config.toml
n_layer = 11
positions = "rope"
rope_base = 10000.0
tie_embeddings = true
init = "normal"
init_std_down = 0.00311
lr = 0.00707
beta1 = 0.95
grad_clip = 1.0
warmup_steps = 200
seq_len = 512
MLP neurons of a small language model. Each row is named by its layer, matrix (gate and up: input weights) and neuron, and shows model dimensions 256-383. Each number is 128 + 32 x the weight over its row's rms, rounded and kept within 0 to 255. A neuron's up and down rows have the sign that makes its largest values positive.
After each neuron's rows, "fires after" lists the tokens most often just before its 100 highest values on Wikipedia text that the model never trained on. A number after a token or word is its count.

L8.gate624 [108 120  73 135 144 144  84  95 135 134 111 120 135 105  81 111 127 179 109 122 116 177 119 114  97 125 166 115  73 170 113  86 108 134 192 113  94 158 122 121 131 108 106 113 147 113 153 177 113 157 105 133 114 155 142  85 122 118 181 104 101 148 119 146 108 121 132 103 159 148 179  96 125  97  87 145 127 106 126 109 152 125 138 130  98 143 161 181 204  74 151 141 180 114 166 142  87  51 116 174 120 173 127 144 128 126 136 102 102 102 121 112  97 139 156 110 102  43 103 151 152 129 123 132 123  79 134  68]
L8.up624 [171 158 104 168 105 164  90 101 174  97 200 105  62 141  82 103  89 126 108 131  79 155 118  76 104 136 168 126 159 143  79 150  72 163 161 113 157 131 163 110  96  95 128  73 163 121 140 122 126 129 123 127 115 129 163 126 140 142 158  70 147 137 105 131  84  60 175 120 151 108 123  89  55  85  88 116 131  99 160  94 125 153 175  61 116  88  93 171 207 131  77 161 150 214 158 169 170 196  76 109 127 157 184 151 143 167 127 125  82 179 121 122  61  89 178 129 132 137  95  64 126 128 118 176 155 154 145 133]
fires after: "-" 13, " M" 13, "\n" 10, " (" 8, "\n\n" 7, " \"" 4

L7.gate243 [163 178 196 104 140 154 109 127 142 157  80 159 139  61 162  90 111 186 109 176 129 166 157 187 164 139  77  94 109 124 124 124 159 104 126 116 129 161 209 140 119 167 129 157  90 164 128  99  76 110 133 101  88 166 147  88 160 133 125 186 134 130 164 126 147 150 107 170  95 165 131 129 124 113 111 109 156 122  90 109  91 132 152 147 135 167 105  76 144 140 103  84  80 167 138  93 109 108 135 143 110  87 182 154 147 134 129 136 200 145 135  81 151 153  98  92 128 156  86 126 136 188 138  94 188 127  74 121]
L7.up243 [133 130 129 156 149 143 158 152 150 101 160 132 179 127 108 185  83 151 103 122 136 102 142  85 108 112 164 178 124  67  76 143 107  77 135 200 172 132 114 158 130  57 106 153 131 110 176 101 151  98 104  83 138 146 110  98 121  96 124 150 107 127 167 171 108 111 102 116 140 161 110 102 141 105 184  86 134 113 117 138 133 143  92 119 143 114  99 115 129 126 126 124  76  91 182  97 166 102  76  95 167 105 113 113 145  86 166 120  74  98 206 138 117 134  85 120  86 134 124  86 132 130  89 114 176 133 108 120]
fires after: "-" 60, "s" 4

L8.gate713 [131 128  77 117 151  98 179 111  74 208 158  59 165 120 103 119 108 117 105 109 113 163  81 147 152 151 198 194 124 128 112 125 143 102 182 118 109  67 161 131 136 123 120 143 113 100 101  92 132 162 169 129 190  92  96 106 124 165 115 128 165 110 112 168 141 173 124 184  74 135 134 152 158 155 118 186 133 146 101  89 128  88  62 160  95  86 145 123 117 117 171  88 170 158  79 139 125 149 165 124 149 125  37 127 160 132  83 115 144 124 131 113 107 150 103  70 150 154 127 163 103 109  91 136  83  97 164 146]
L8.up713 [161 137  67 141  79 142 118 170 108 184 137 162 116 135 125  92 108 187 103 158 122 125  91 159 149 121 195 112 142 168 156 134 133 144 103  93 151 143 107 171 140 141 134 115 135 147  59 161 127 144 171 123  93  57 105 114 112 108  97 111 112 172 102 164 124 159 156 161 180 107  75 147  77 137 111 150 106 157 109 118 164 112 118 173 103 134 137  99 163 147 118 132 126 105  88  68 140 157 112 131 109 139 152 128 156 169 192 197 148  88 120 114 129 160  61 124 134 140 175  73 108 141 153 150 114 121 183 190]
fires after: "-" 28, "|" 23, " |" 18

L7.gate218 [167 136 130 141 112  76  68 105 110  95 108  77 139 157 187 107 155 108 122  48 178 105 142 133  99 178 123 135 163 125 134 184 133 152 119  92 124 114 130 122  83 125 107  80 111 127 136 117 149 112 139 114 142 138  82 172  73 185 137 143 186  90 145 118 142 153 171 134 153 100 108  93 115 103 122 164 135 221  84 154 193 124 119 160 136 186 120  32 154 117 124 146  87 186 157 120 160 115 162  97 141 123 122 160 156 155  74  78 115 154 160  94 116 122 110 150 182 101 136 109  97 136 150 106 125 115  95  89]
L7.up218 [143 134 176  95 125 154 116 138  68 132 105 125 116 142 177 115 122 138 112  54 193 126 105 157 150 154 106 135 159 175 116 104 184  77 143 149 164 129 131 137  55  91 109 109  98  89 132 119 160 137 176 152 154 120 115 175  56 126 212 185 144 128 148 128 104 177 145 122 121 135 103  64  74 125 163 153 142 123 114 185 121 124 133 112 155 173 147 184 120 147  87 131  99 167 119 105 136 107 135 175 141 166 144 111 131 114 148 126 102  97 114 141 144  99 109 110 121  78 135  69 128 140 158 154 131 134 111 145]
fires after: " |" 43, "|" 23, " No" 4

L7.gate484 [134 135  83 131 136 120 108 116 132 146 159 111  93 128 116 133  81 118 115 121 146 111 104 101 100 195 133 137 131 129 151 171 127 105 214 138 114 120 145 133  97 197 124 143 119 175 138 167  61 126  79  94 128 129 114 140 167 175 102 154 109 103 130 168 159 156 107 141  85 102 129  61 125 102 115 147 117 104 168 121 171 142 151 140 141  87 172 109  94 115  71 102  84 153 170 127 164 187 146 143 130 179 110  93 115  93 153 161 120  92  80 119 134 160 138 113 193 143 128 114 129 140 135 114 123 124 159 143]
L7.up484 [145 147 101 168 131 131 127 102 112 102 101 119 144 116  85 107  92  66 129 191  98 152 118  67 171 145 138 138  94 130 112 146 130  85 120 178  58 116 143  98 187 111 128 181  71 115  80 198 176 189 135  74 146  80 159 174 166 168  77 134 148 123 138  94 107 186 179 137 141 127 170 150 109 112 112 150 144 104 146 132 110 100  89  83 147 127 116 116 118 117 115 110 113 146 145 137 131 146 202 139 110 108 195 104 128 149 181 123 122 116 191 205  98 151 144  30 152 163 169 143  95 139 112 124 166 146 147 167]
fires after: "-" 70, " Mah" 7, " be" 4

L7.gate163 [ 51 160 130 158 124  68 143  70 141  98 143 112 173 140  98  86 126 229  96 139 130  85 160 143  81 127 133 122 191 133 143 191 195 118  98 122 103 108 154 142 127  88 150 160 152 157 111 130 120 147 131 170 164  91 117 159 118 105 119  98 132 107 121 178 122 120  96 101 120 160  91 114 106 168 105  53  85 100 108 195 142 101 163 132 151 132  76 145 100  89 146 176 153 136 117 141 113 113 116  84 119 112 156 128 116 100 146 148 130 148  96 189 146 150 106 123 108 109 108 151 138  87 168  81 113 117 107 150]
L7.up163 [ 97  99 199 143  95 145 120  83 112 163 118 152 101 107  83 132 136 171 111 108 220  64  66  76 114 147 122 102 123 146 141  58 140 154 183 160 108 101  92 157 138 118 155 141  84 123 116 140 156 133 133 152 133 138  45 154 101 163 133 169 162 112 112  95 126 109 126  59 120 125 172  94  69 138 101 135 131 126  73 142 133  77 153 185 160 106 116 122 133 138 139 125  82 121  89 161 156 142 118 167  98 165  84 158 135  90 142 110 102  79 170 136 119  98 160 116 107 104 169 171 181 157 155 115 131 141 136 166]
fires after: " |" 31, "–" 19, "|" 12, "\n" 6, "." 6, "," 5

L5.gate1187 [100 115 197 126 156  92 114 151 110 110 111 101 134 115 142 159 149 177 162  94 157 155 170 119 145 102 124 183 101 140 113  81 170 113 150 179  56 177 164 183 137 132 167 172 170 130 139 186 123 152 135 129  57  74 106 105 121 145 144  94 109  83 136 147 175  78 107 136 103 167 175 108 160 169 107 143 125 172 166 123 121 143 173 201 137  92 152 128 161  53 114 168 155 107 188  94 154 139 136 119 158  79 134 133 145 165 155  83  78 108 138 151 128 148  86  80 189 103 198 127 137 126 103 144 159 154 145 109]
L5.up1187 [160  85 168 148  50 117 120 100 171 119 151  75 173 108 148 169 136 104 158 100 149 121 138 184 126 141 124 111 159 156 129 106 189  80  99  89  92 125 116 148 110 132 152 145 159 203 146 186  71 113 138 102  95 114 109  73 134 111 115 166 127  93 112 122 113 120 150  91  96 164 100 118 147 134 116 164 172 186 115 128  78 238 144 216 156 109  83 120 192 138 112 103 128 119 129 119 223 116 176 104 149 140 178 147 101 181 127 148 127 160 117 105 111 136 116 124 130 138 115 135 127 138  54 113  85 146 180 126]
fires after: "\n\n" 87

L5.gate1132 [112  70 154 147 127 141 188 155 145 122 120 159 154 181 149  76 136 129  95 178  66  81 172 126 151 151 129 140  91  83  99 155 134  75 161 158 133 178 147 137 171 119 141  98 210 145  77 138 105  77 150 123 128 123 133 151 124 162 102  82 167 163 157 144 114 155  88 165 118 139  96 129 157 177 223 129 153 117  53 131 131  86 106 107  42 153 103 134 175 195 166 108 198 139 166  60 119 136 156  79  80 148 145 164 130 132 109 121 128 160 130 126 166 113 115 145 126 137 104 141 154  71 116 131 100 160  99 144]
L5.up1132 [141  98 112 154 122 167 138  86 187 109  83 155 123 156  88 157 101 130 113 129 106 104 126 149  87 185 133 112 140  73 124 125 174 162 160 115  59  99 114  94 115 209 147 181 151 123 150 118 131 141 130 103  60 184 138 142 125 127 145 143  70 180 134 119  81 120 147 198 120 158 150 111  94  69 116  87 103  73 148 172 139 148 139 194  95 167 138 106 128 148 132 117 161 169 134 171  96 114 117 138 162 138 130 140 144 172 182 114  97  89 120 151 136 146 160 146  87 183 185 101 165 139 106 137 116 153 137 119]
fires after: "." 19, " there" 15, " There" 8, "\n\n" 8, " (" 7, "\n" 7

L5.gate461 [184 172 106 130  82 172 108 126 149 100  96 112 170 180  85 139 178 124 107 157 100 126 124 170 140  96 192 104 102 165 140 109 180 112 147 107 124 180 127 163 151  92 116 111 102  95 105  77 119 122 143 140 128 155 155 129  96 194 143 134 106  57 194 107 145 145 164 128 133 120 103 153 108 100 109 138 178 149 106 190 153 111 172 159  83 129 162 144 132 144 140 118  62 201 134  54 100 117 134 114  92 121 135 192 160 150 102 105 129 106 138 131 116 109 101 136 145 111 130 140 153 136 127 132 159 101 165 104]
L5.up461 [110 116 175 127 114 117 152 115 164 109 168 130  98 108 117 151 170 144 165 188 121 155 133 164  97 121 144 112 147 132 109  73 100 120 129 159 110 162  98 159  72  97  85 139  89 147 104 185 189 109 154 142 137  90 166 190 161 131 138 135 172 129 151  83 127 135 102 162  96 171 153 127 129  61 138 138  80  95  76 119 132 166 117 155 132 147 130 111  99 160  84 115 142 146 155 146 187 146 136 162 138 142 130 104 126  68 114 135  81 160 146 145 150  85 137 140 189 196 127 109 202 103 219 171 172 107 115 110]
fires after: "." 39, "ten" 8, " Nin" 7, "ingu" 4, "umin" 4

L8.gate818 [161 128 141 139 108 154  72  95 177 154 157  65 108 145 102 160 172 125 121 128 165 127 108 121  80 182 158  92 106 159 142 125 158 116 132 140  72 119 156 136 141 164 154 171 158 196 106 137 144  99 180 138 151 159 170  96 146 164 158 143  81 118 106 110 112  93 117 162  99 118  92 140 157 119 142 122 100 159  86 110  83  90  99 163 162 112 148 121 154 170 138 210 118 113 113 104  63 134 168 162 146 185 162 137 135 155 113 130 119 129  79 143 157 156 135  84 115 177 168 196  13 100 149 114  82 113 192 171]
L8.up818 [136  76  93 139 121 155 113 140 154 122 139 131 161 133 139 117 153 122  74  87  96 139 114 165 123  68 123 139 132 178 112 121 138 117 138 163 143 118 107 127 137 176 129 161 167 126 103 111 132 170 145 133  85 160  93 121 105 140 126 145 145 100 151 107 130 183 198 197 127 137 116 154  72 155 121 132 113 170 177 100 147 141 146 171 122  72 175  98  87 175 169 166 144  92 117 116 148 173 115 126 130 130 134 137  77 133 148 123 132 142 153 221  77 138 122  56 161 145 169 145  69  93 175 101 120 117 139 123]
fires after: "-" 100

L2.gate815 [ 82 117 144 151 102 128  53 105 170  98 128  72 183 154  78 137 147 109 135 112 144 148 110 115 141 118 146 107 150 151 108 131 126 168  90  80  68 121 130  92 137 135 148  71 201 146 140 146 108 152 123 134 147 133 163 127 155  99 110 132  90  97 129 187 133 152 152 129 109 128 177 167 114  86 125 104  72 153  96 222 148  99 148 158  85 157 105  97 161 122 137 154 172 161  92 147 158  97 119 153 101  82 127 177  97  64 145 127 113  90 107 134 178 130 127 204  90  74  59  85 160  83 109 147 119 109 102 178]
L2.up815 [112 144 136 107 133 113 127 121  98 113 113  75  96 131 142   1 185 105 123 118 185 161 115  97 140 158 102 114 139 113  81 107 132 108 157  97  75 115 159 165  68 135 125 147  72  99 144 126 169 119 158  80 124 139  77 129 183  98 142 146 106 106 158 125 136 126  90  81 149  76 116 151 119  98  79 181 117  72 135 174 139 163 166 154 104 139 120 147 174 136  68 136 100 121 111 128 155 151 101 130  78 106 115 154 137 117 106 122 100 132 126  88 175 183 165 105 110 119 111 127 125 145 105 160 171  78 134 144]
fires after: " te" 20, " the" 13, " No" 11, " ten" 10, "Part" 4

L7.gate1 [177 117 142 142 149 191 135  82 171 146 121 101 124 169 172 105 115 120 126 131  92 140 108 138 119 120 172  86 120 200 117 108 151 100 156 173  78 128 173 175 187 162 130 103  94 141 133 116 131 137 112 101 127 115 163 153 154  73 148 150 129 121 121 126  76 150 157 139 145 158 127  54  94 109 151 117 131 125 112  94 175 113 104 134  87 128 164 130 159 148 163 130 142 179 156 104  47 122 106 181 110 115 190 114 159 132 118 169 112 114 173 163 107 135 165 140 142 179  64 171 120 138  92 110 154 120 115 150]
L7.up1 [122 115  99 176 159  79 129  82 105 126 110  64 115 111 122 147  58 139  83 130 123 141 177 151 116 101  57 124 145 136 150 202 160  92  89 132 154 100 116  80 134 173 111 147 158 119 188 142 148 160 170 135 118 140 157 106 165 141 151 169 124 138 134 155  95 145  92 163 163 124  90 169 114 111 135 138  71 101 143 163 141  78 143 154 102 120 125 124 101  95 145 125 127  91 154 148  78 118  68  93 107 120 138 103 124 136 109 155 124 125 128 168 149 128  92 134 158 149 119 101 135  99 143 107 148 100 108 128]
fires after: " |" 66, "|" 29, "-" 5

L8.gate841 [ 93  93 117 129 151 103 125 124 163 166  73 152 109  84  94 109 108  92 131  78 154  95 150 140 101 172 116 121 143 144 146 172 155  93 103 128 206 138 135 116 158 107 135 111 163 163 188 137 124  59 122  66 127 115 151 149 110 129 157 156 118 117  30 100 137 155 139 122 120 108 128 102 123 108  65 125  92 117  86 153 124 143 147 150  64 170  89 197 119  45 116 106 123 167 170 113 195 109 121 128 144 130 109  81  78  63  78 118 124 102  83 153 162 157 148 136 168  86 106 140  86 141 197 122  83 119 115 125]
L8.up841 [146 190 158 104  74 104 125 180  25 123 119 121 131 143 125 129  79 102 110 159  88  77  68 149 110 135 164 101 127  61 124 127 165 111 100 107 187  84 118  52  90 128 119  84 119 192 165 170 170 119  94 113  77 138 138 117 110 187 198 179 180 144  85 137  99 143 150 137 130 153  61 167 103 130  88 139  86  72  98 136 112 112 115 173 146 198 125 185 134 114 147 154 133 159  90 134 150 135  99 106 126 113 141  94  94 106  70 142 151 108  82 100 170 136 116 145 119  80  97 182 114 131 162 105  79 139 136 125]
fires after: " |" 35, "|" 17, "-" 16, " (" 5

L8.gate1199 [119 158 142  88 119 145  97 150 110  92 172 112 153 105 138 136 127  45 122 128 138  93 131 105 113 133 199 128 133 167 118 109 145 165 168 115 131  93  80 133 139 136 154 150 128  92 112 112 118 156 208 112  76 154 146 161  97 103 132  83 167  85 145 173 169 134 112  93 150 150 182 149  81 116 133 184  93 128 138 151 115 160 163 136 122 170 120 163  98 125 161  58 135  86 109 145 160 112 133 152 168 136 105 111 140 146 117 138 145  97 119 200 151  96 154 123 191 164 207  77 166 161 158 135 105  81 118 189]
L8.up1199 [171 117 131 165 133 196 128  93 134 152 169 125  58 104 137  66  76  80 146 133 165 133 179 177  91 146 159 153  77 112 138  91 150 122 152 130 108 176 116  40 204 137 157 128 156 173 126 154 102  74 122  70  73 126 129 191 183 110 130 123  97 139 124 148 154 202 104 100 166 121 132 146 173 115 112 101 106 103 153 161 104 143 153 108 150  89 106 122 167 115  92  93 167 140 161  75 123  70 103 166 117  88 113 110 132 197  72 124 150 142 122 159 111 159 162 112 147 125 175 110 113 186 132 130 153 142 107 158]
fires after: "." 32, " (" 9, "N" 9, "′" 4

L5.gate33 [163 165 147  69 132 139 178 136 109  72 143  98 111 176 159 143 107 107 153 140  96 150 110 168 161 164 115 134  77 175 155 139 150 134 150 173 139 132 106 128 122 140  92 129 110 167 119  83 139 108  86 124 101 135 123 130  43 119  54 185 137  89  57 142  87 142 137  86  91 140 174 126 108  90 134 134 157  91 124  90 115 145 129 110 141 114 103 120 146  43  88 136 133 197 152 123 116 112 199  73  97 164  81 130 132 138 119  18 121  63 169  97 126 121 183 126 158 125 109 174 165 126  89 102 147  99  71 100]
L5.up33 [131 124 130 121 101 133  39 131  90  41 176 132 137 126 118 133 147 125 164  68 119 100  89 145 103 135 122 116 113  99 148 125 118 122 171 192 171  99 136 139 144  85 163 179 140 114 166  78 151 155 109 118 159 104 154 183 152 183  92 146 125 152 120 115 142 157 145  50  96 177 155 121 104  85 162 169 123 128 120 139 114 131  82 149 122 157  78 141  93 103 101 114 119 181  77 147 201 130 129 139 130 119 106 131 111 118 189  93 142 152  57 187  92  74  96 150  93 104 166 179 102 109 121 116 133 148 110 146]
fires after: "\n" 56, "." 11, " |" 8

L2.gate70 [ 89 156 110 116  92 110 128 135 135 184 125 142 156  99 136 180  80  86 132 128 104 134 150 119 145 108 148 115 143 141  98 122 153 130  90 115 180 129 141  91 139 149 124 127 156 188 144 143 119 153 104  94 147 114 161 232 154 177 112 124 148 125 130  73 123 153 144 130  77 137 141 103 142 173 119 145  97 103 112 170  79 124 130 118 148 147 147  97 129 149  89 129 121  75 106  95 121 186 100 130  93  96 116 150 160  84  61 142 142 171  92 144  68 145 146  76 119 149 169 139 131  38 150 150 141 179 134 174]
L2.up70 [ 99 143  72 156 162 138 146 118 192 135 105  95 124 106  99 119 133  91 162 113  52  99 161 142 132 177 176 134 147 174 112 150 162 184 130 127 105 116  81 120 118 101 151 125 134 119 142 122 118 124 118 117  97  89 181  92 164 186 117 158 108 131  84 185 147 169 151 178 154 110 120 138 134 109  76 187 152  84 117  73  92 140 171 149  84  88 132 150 134 144 194 121 199  71  98 142 152 140 127 134  98  99 171 206 115 128 112 178 112 109 141 148 128 224 155 132 174  59 224  62 163 111 164 111 122 162 198 108]
fires after: " the" 16, "-" 12, " a" 12, " \"" 8, " be" 6, " (" 5

L5.gate777 [ 66  90 202 117  98  96 155 122 145 169 102  85  60  89  50 141 146 131 101 133 144 132 145  94 146 142  97 146 140  99 147 132 119 149  97  99 116 145 131 132 151 207 144  56 116 177 103  91 142 116 127 157 134 196 139  57 126  79 148 101 157 112 152 142 151 133 185 105 165 148 134 196  89  90 101 127 173 145 133 102 118 123 159 108 120 104 108 152 169 164 144 115 111 177  91 173 141 130  92 186 157 160 187 172 173 126 144  95 142 139 114 190 123 113 148  95 160  72 176 114 111 116  88  74 126  81  61  87]
L5.up777 [119 167  94 107 120 169 128 130 162  85 160 218 128  54 147  99 124 145 129 113 151  97 159  76 115 183 137 104 116 108 170  99 140  78 115 127 136 177 123 126 120 148  79 186  97  81 141 122 124 183  90 154 132  99 148 147  34 144 164 143 131 166  96  60 143 167 173  95 127 125 152 123 140 119 146  82 143 128 154 183 148 177 120 155 113  80 141 119 148 124 136 174 132 133 113 111 117 108 180 102 128  85 167 121 162 121 131 123 106 175 131 145 141 113 111 169 125 104 142 134 121 163  86 101  52 128 160 117]
fires after: ")" 32, " 36" 7, " 14" 5, "ss" 4, "ks" 4, " Vol" 4

L5.gate1210 [ 81 116 138 113 109 124 162 156 136  91 167 159 184 150 157  83 132 110  96 177 117 132 133 233 121  97 147 125 128 179 191 160 168 165  93 118 123 181 153 116 136 136 194 124 148 197 122 148 120  97 144 169 124 138 144 123 130 111 156 158 133 134  49 120 101 110 137 188 108  87 165 157 126 131 201 145 142 139 173 146 190 152 160 131 135 113 113 156 137 157 132 167 158  88 172 142  85  76 104 109 131 110 110 173 162 113  74 135 120 121 174 148 113 148 191 174 119 120 146  92 149  79 101 106 207  85  93 144]
L5.up1210 [141 143  72 160 114 101 136 109 153 119 170 149 186 153 130 141  74 188 111 194 104 126 157 146 144 155 106 150 169 113  62 166 156 159  63 116 127  92 129 148 183 113 102 106 181 177 142  95 114 112 103 136 102 173 135 142 155 116 176  86 137 164 134 132 129 145 150 163 109  59  79  75 152 175 113 152 149 165 177 109 141 104 141 119 140  93 139 128 154 126 104 183 155  80 105  83 162 147 114 111 167 155 143 161 144 183 106 222 154 141 108 132 140  80 111 160  77 210 154 127  94 111 115 168 143 117  84 199]
fires after: "-" 24, "\n" 19, " on" 7, " with" 4, " is" 4

L7.gate150 [205 134  90  53 102 133  95 178 124  90 120  97  75 116 112 141 148 117 133 107 129 105  77 121  94  98 116  91 130 174 111 135 175 178 111  80 132 180 169 143 190 164 117  84  80 123 111 141 116 139  99 133 103 139 101 111 145 126 146 111 166 136 155 172 134 183 144 115  86 120 119 125 130 144 103 101 193 129 108 150  90 111 154 161 116 151 148 126 149 124 107 148 127 144 115 116 109 121  52 106 126 149 123 153 121 138 115 149  46 145 104 121 116 110 130 124 128 124 111  86 128 172  99 102  85 114 131 122]
L7.up150 [122 135  82 125 100 172 149 195  90  76 120  87 139  97  91 122  58 140 119 120 113 164 122 140 136 149 181 144 196  94 144 128 129 136 109 137 151 153 174  77 124 128 136 154 123  76 155 123  83 102 155 136 123 112 151 143 183  96  73 156 109 147 149 109  89 185 157 113 124 181 115 139 149 132 137  94 103  85 121 155 118 124 190 137 139 123  88 132 138 225 144 166 121 154 127 163 119 108  85  92 137 160 121 165 109  96 109 115 136  60 142 162 184 116 107 171 106 153  86 111 136 157 129 115 113 148 153  62]
fires after: " (" 23, " the" 20, "," 8, "-" 4, ":" 4, " =" 4

L8.gate545 [142 151 151 117 115 139 155 119 168 159 122 116  78  87 104 171 109 152 166 107 151 133 123 134 169 163 131  92 148 110 158  76 114 162 130 119 127 125  80  89 117 180  87 126 147 177 179 139 140 170 155 132 106 136 185 105 189 132 134 149 103 182 144 135 125 111 144 192 141  88  59 122 163  98 139 196 131  81 200 170 173 140 123  87 195 151 166 107  59 110  70  95 140  71 102 125 156 122  78 117 120 128 102 121 120 131 114 117 126 130 105 145 175 126 100  75 161  37 110 179 166 187 125 120 103 130 162 140]
L8.up545 [151 193 137 171 112 176  93 175 131 120  69 118 103 159 133  90 107 132 100 143 198 150 164 179 121  87  86 137 108 117 146 167 122 121 157 137 104 168 120  83 119 118 140  51 128 174 116 119 153  53 176 104 148 160 135 142  95 110 137 109 124 125 157 137  87 156  85  49 121 103 132 192 164 107 110 148 135 144 150 151 135 126 125  79 129 187 119 145 126  93 125  89  29  84 155  79 133  64 136  64 116 181 118  95 171 129 122 143 133 144 140 151 116 140  84 137 112 112  88 127  95 113 119  76 108 204 142 178]
fires after: "," 27, " in" 16, " (" 7, " 18" 6, " 185" 4

L8.gate601 [108  88 134  84 144 115 115  58 104 130 177 141 170 176  66 137  68 112 129 177 222 170 154 121 123 100  98 158 135 133 109  50 144 147 111 156 126 182 132  91 102 186 124 115 104 133 112 157 163 129 136 139 164 125 138 176 120 104 152  62 195 113 117 100 103 172  98 140 109 178 173  97 185 140 164 197 106 118  98 159 123  82 121 116  43 215  94 183 113 169 158 153  88 134  61  84 142 102 165 127  98 101 104 160 114 188 110 147 100 109  96 127 135  86 156 160 147  88 155 136 115 163 167 118 134 100 110  84]
L8.up601 [150 143 108 118 113 160  91 101  92  96  89 149 129  88  73 134 104 165 118 186 169 150 153 132 128 159 103 135 114 125 121 173  93 120 147 107 115 113 140  76 174 154 185 150 122  91 123 174 173 117 185  68 134 128 191 161 138 134 104 112 147 165 155 115  49 208 125  89 133 199 141  96 142 104 101 145 148 100 132 106 152 141  47 144 140 107 169 171  88  99 140  76 133 155  85  89 134 119 127 172  78 132 146 141 105 107 122 122  98 130 115 125 178 153 141 136 159 151 180 189 156 181 149  97 116 123 170 174]
fires after: ";" 30, "." 22, " |" 6, "," 4

L8.gate1069 [154 133 139 133 159 129 165  54 135 137 124 117 126 113 159 127 142 108  98  89 182 130 130 171  97 109 118 168 203 167 137 135 132 138 119 148 134 151  97  41 217 125 119 140 134 185 132 211 174 121 152 134 166 140  83 129 137 108 116  90 130 115 111  87 130  97 106 116 164 149 123 131  99 126 146 130 148  66 186 134  98 160 135 103 135 152 155 150  78 139 149 162 127 138 105  88 123 140 117 169 104 120 117 139 172 139 130 153 127 164  72 130 179 136 118  71  57 107 150 149  95 157 106 127 103 129  79 129]
L8.up1069 [113 155 165 121 186 166 136 116 144 139 158 155 159 130 169 146 151  92 124 194 152 121 102  90  97 137 121  98  79  33 155 169 177 106 188 120 105  83 134 122 124 176 156 145 110 151 140 119 125 167 182 124 102 126 126  93 115 123 181  82 144 138 158 160 117 168 130 111 133 135 121 120 150 155 126 107 140 118 106 205 196 112 142 120  87 173 141 104 148 151 171 151 120 150 107 127  81 114  89 115 221 126 123  94 128  81 136 239  57 167 116 113 150 114 116 107 161 165  74 124 135 100 155 101 136 155 184 145]
fires after: "," 48, "." 10, " (" 5, ":" 5, "′" 4

L8.gate822 [ 68 170 111 141 153  87 151 100 150 160 198 110 119 117 124 127 113 103 176 139 160 113 106 114 150 122 133 201 143 125 116  99 110 186 178  94 113  69 134 146 111  64 185 136 116 105  82  37 154 131 120  84 145 157 141  87 140 111  45 126 128 203 123 124 121 131 147  51 159 141 131 132 100  58 135 107 148 134 106  79 115 182 131 119 106 181  91  68 105 110  48 144  78 145 166 148 126  96 149  70 140 199 174 139  99 118 200 123 148  94  90  81 138  97 132 108 118 115 136 139 136 115 124 137  93  97 152  86]
L8.up822 [148 116 149  90 157 130 111 130  84 175  86 132 125 113 115 155 149 117 139 101 140 105 146 128 191 195  98 135 189  67 127  58 164 170 135 120 113 138 113 121 149 119 102 119 150 117  97 180 140  77 139 212 171 121 110 148 143 101 124  99 130 134 150  92 102 143 114  88  86 126 117 106 108  53 124  42 135 135 138 158  94 177 173 157  78  70 142  86  93 175 170 101 115 124 130 143 109  47 145  86 138 133  90 164 117 128 146 144 114  95 156 153 132  99  86  96 150 121 106 146 136 119 139 131 133 161 165 200]
fires after: "," 51, " January" 6, " November" 5, " Santa" 4, " February" 4

L8.gate1135 [ 85 170 154 158 170 177  92 196  91 124 172 161 129 107 103  42 149 130  48  98 160  56 154 151 137 134 133 152 161  85 155 140 110 113 156 186 134 117 128 120 183 169 173 177 166 144 111 142 133 137 153 117 115 176 167  88 126 124  91 150 166 148 160 124 153 142 179 142 110 121 142 103 145 106 187 137 216 156  63 130 105 147 155  93  93 107 175 155 126 151 133  98 150 170 146 124 111 127 139 143  98 131 124 133 113 106 139 135 185 105 140 141 135 102 138 158 154 188 161  94  92 180  30 128 165 114 115 146]
L8.up1135 [135  94 122 188 155 162 133 110 120 126 127 105 107 131  61 138 116 118 147 151 110  76  91 178  74 149 162 168 160 101  96  98 167 128  92 207  91 125 105 103 147 122 138 157  63 115 113 134 144 100 119  92 119  84 139  94 136  72 122 126 167 152  98 162 103 174 128 181 106 179  81 183 141 103 100 158 132 103  98  99  97 119 114  94 144  90 139 151  81 135 133 120 104 102 113  89 160 109 145 100 117  88 143 113  64 138 113 185  98  90  99 133 104  90 127 180 108 145 160 161 164 178 180  96 179 111 139 174]
fires after: "." 73

L8.gate134 [ 86 121 143 139 128 149 103  84 138 108  90 168 119  83 109 132 128  72 173 191 141  77 132 179 130 155 155  87 144 138 158 195 165 143  94 124 164 141  78 129 111 117 109 108  98 164 118 157 138 109 150 200 140 186  71 117 122 166 177 136 137 157  72 222  96 115 163  72 150 185  85 128  97 112 156 109  87  80 117  82 162 170 137 116 156 119 123 101 121 148 155 152 131 141 176 126 113 159 162 105 167 132 100 125 176 149 153 107 112 146 195 127 208  97 144  70  88 153 187 123 156  90 204 128 124 185 122 129]
L8.up134 [ 72 105 168 121 129 166 115 126 190  96  54  96 124  72 158 143 125 115 113 130 122 113 128 153 105 133 114 116 161 105 115 142 154  69  53 137  96 111 126 133 128 117 146  97 122 168 190 113 213 129 154 161 149 123 219 134  88 170 126 171 141 130  78 138 131 162 168 144 147 125 116 110  87  89 179 134 116 140  99 133 112 116 138 168 129 147 198 114  65 110 105 149 150 107 110 145 156  92 153 143 144 135 114 130 120 147 108 105 143 133  72 180 148  90 142 157  88 160 127 161 160 134 158  97 109 130 119 165]
fires after: ":" 41, " |" 12, " 2" 7, " at" 4, "30" 4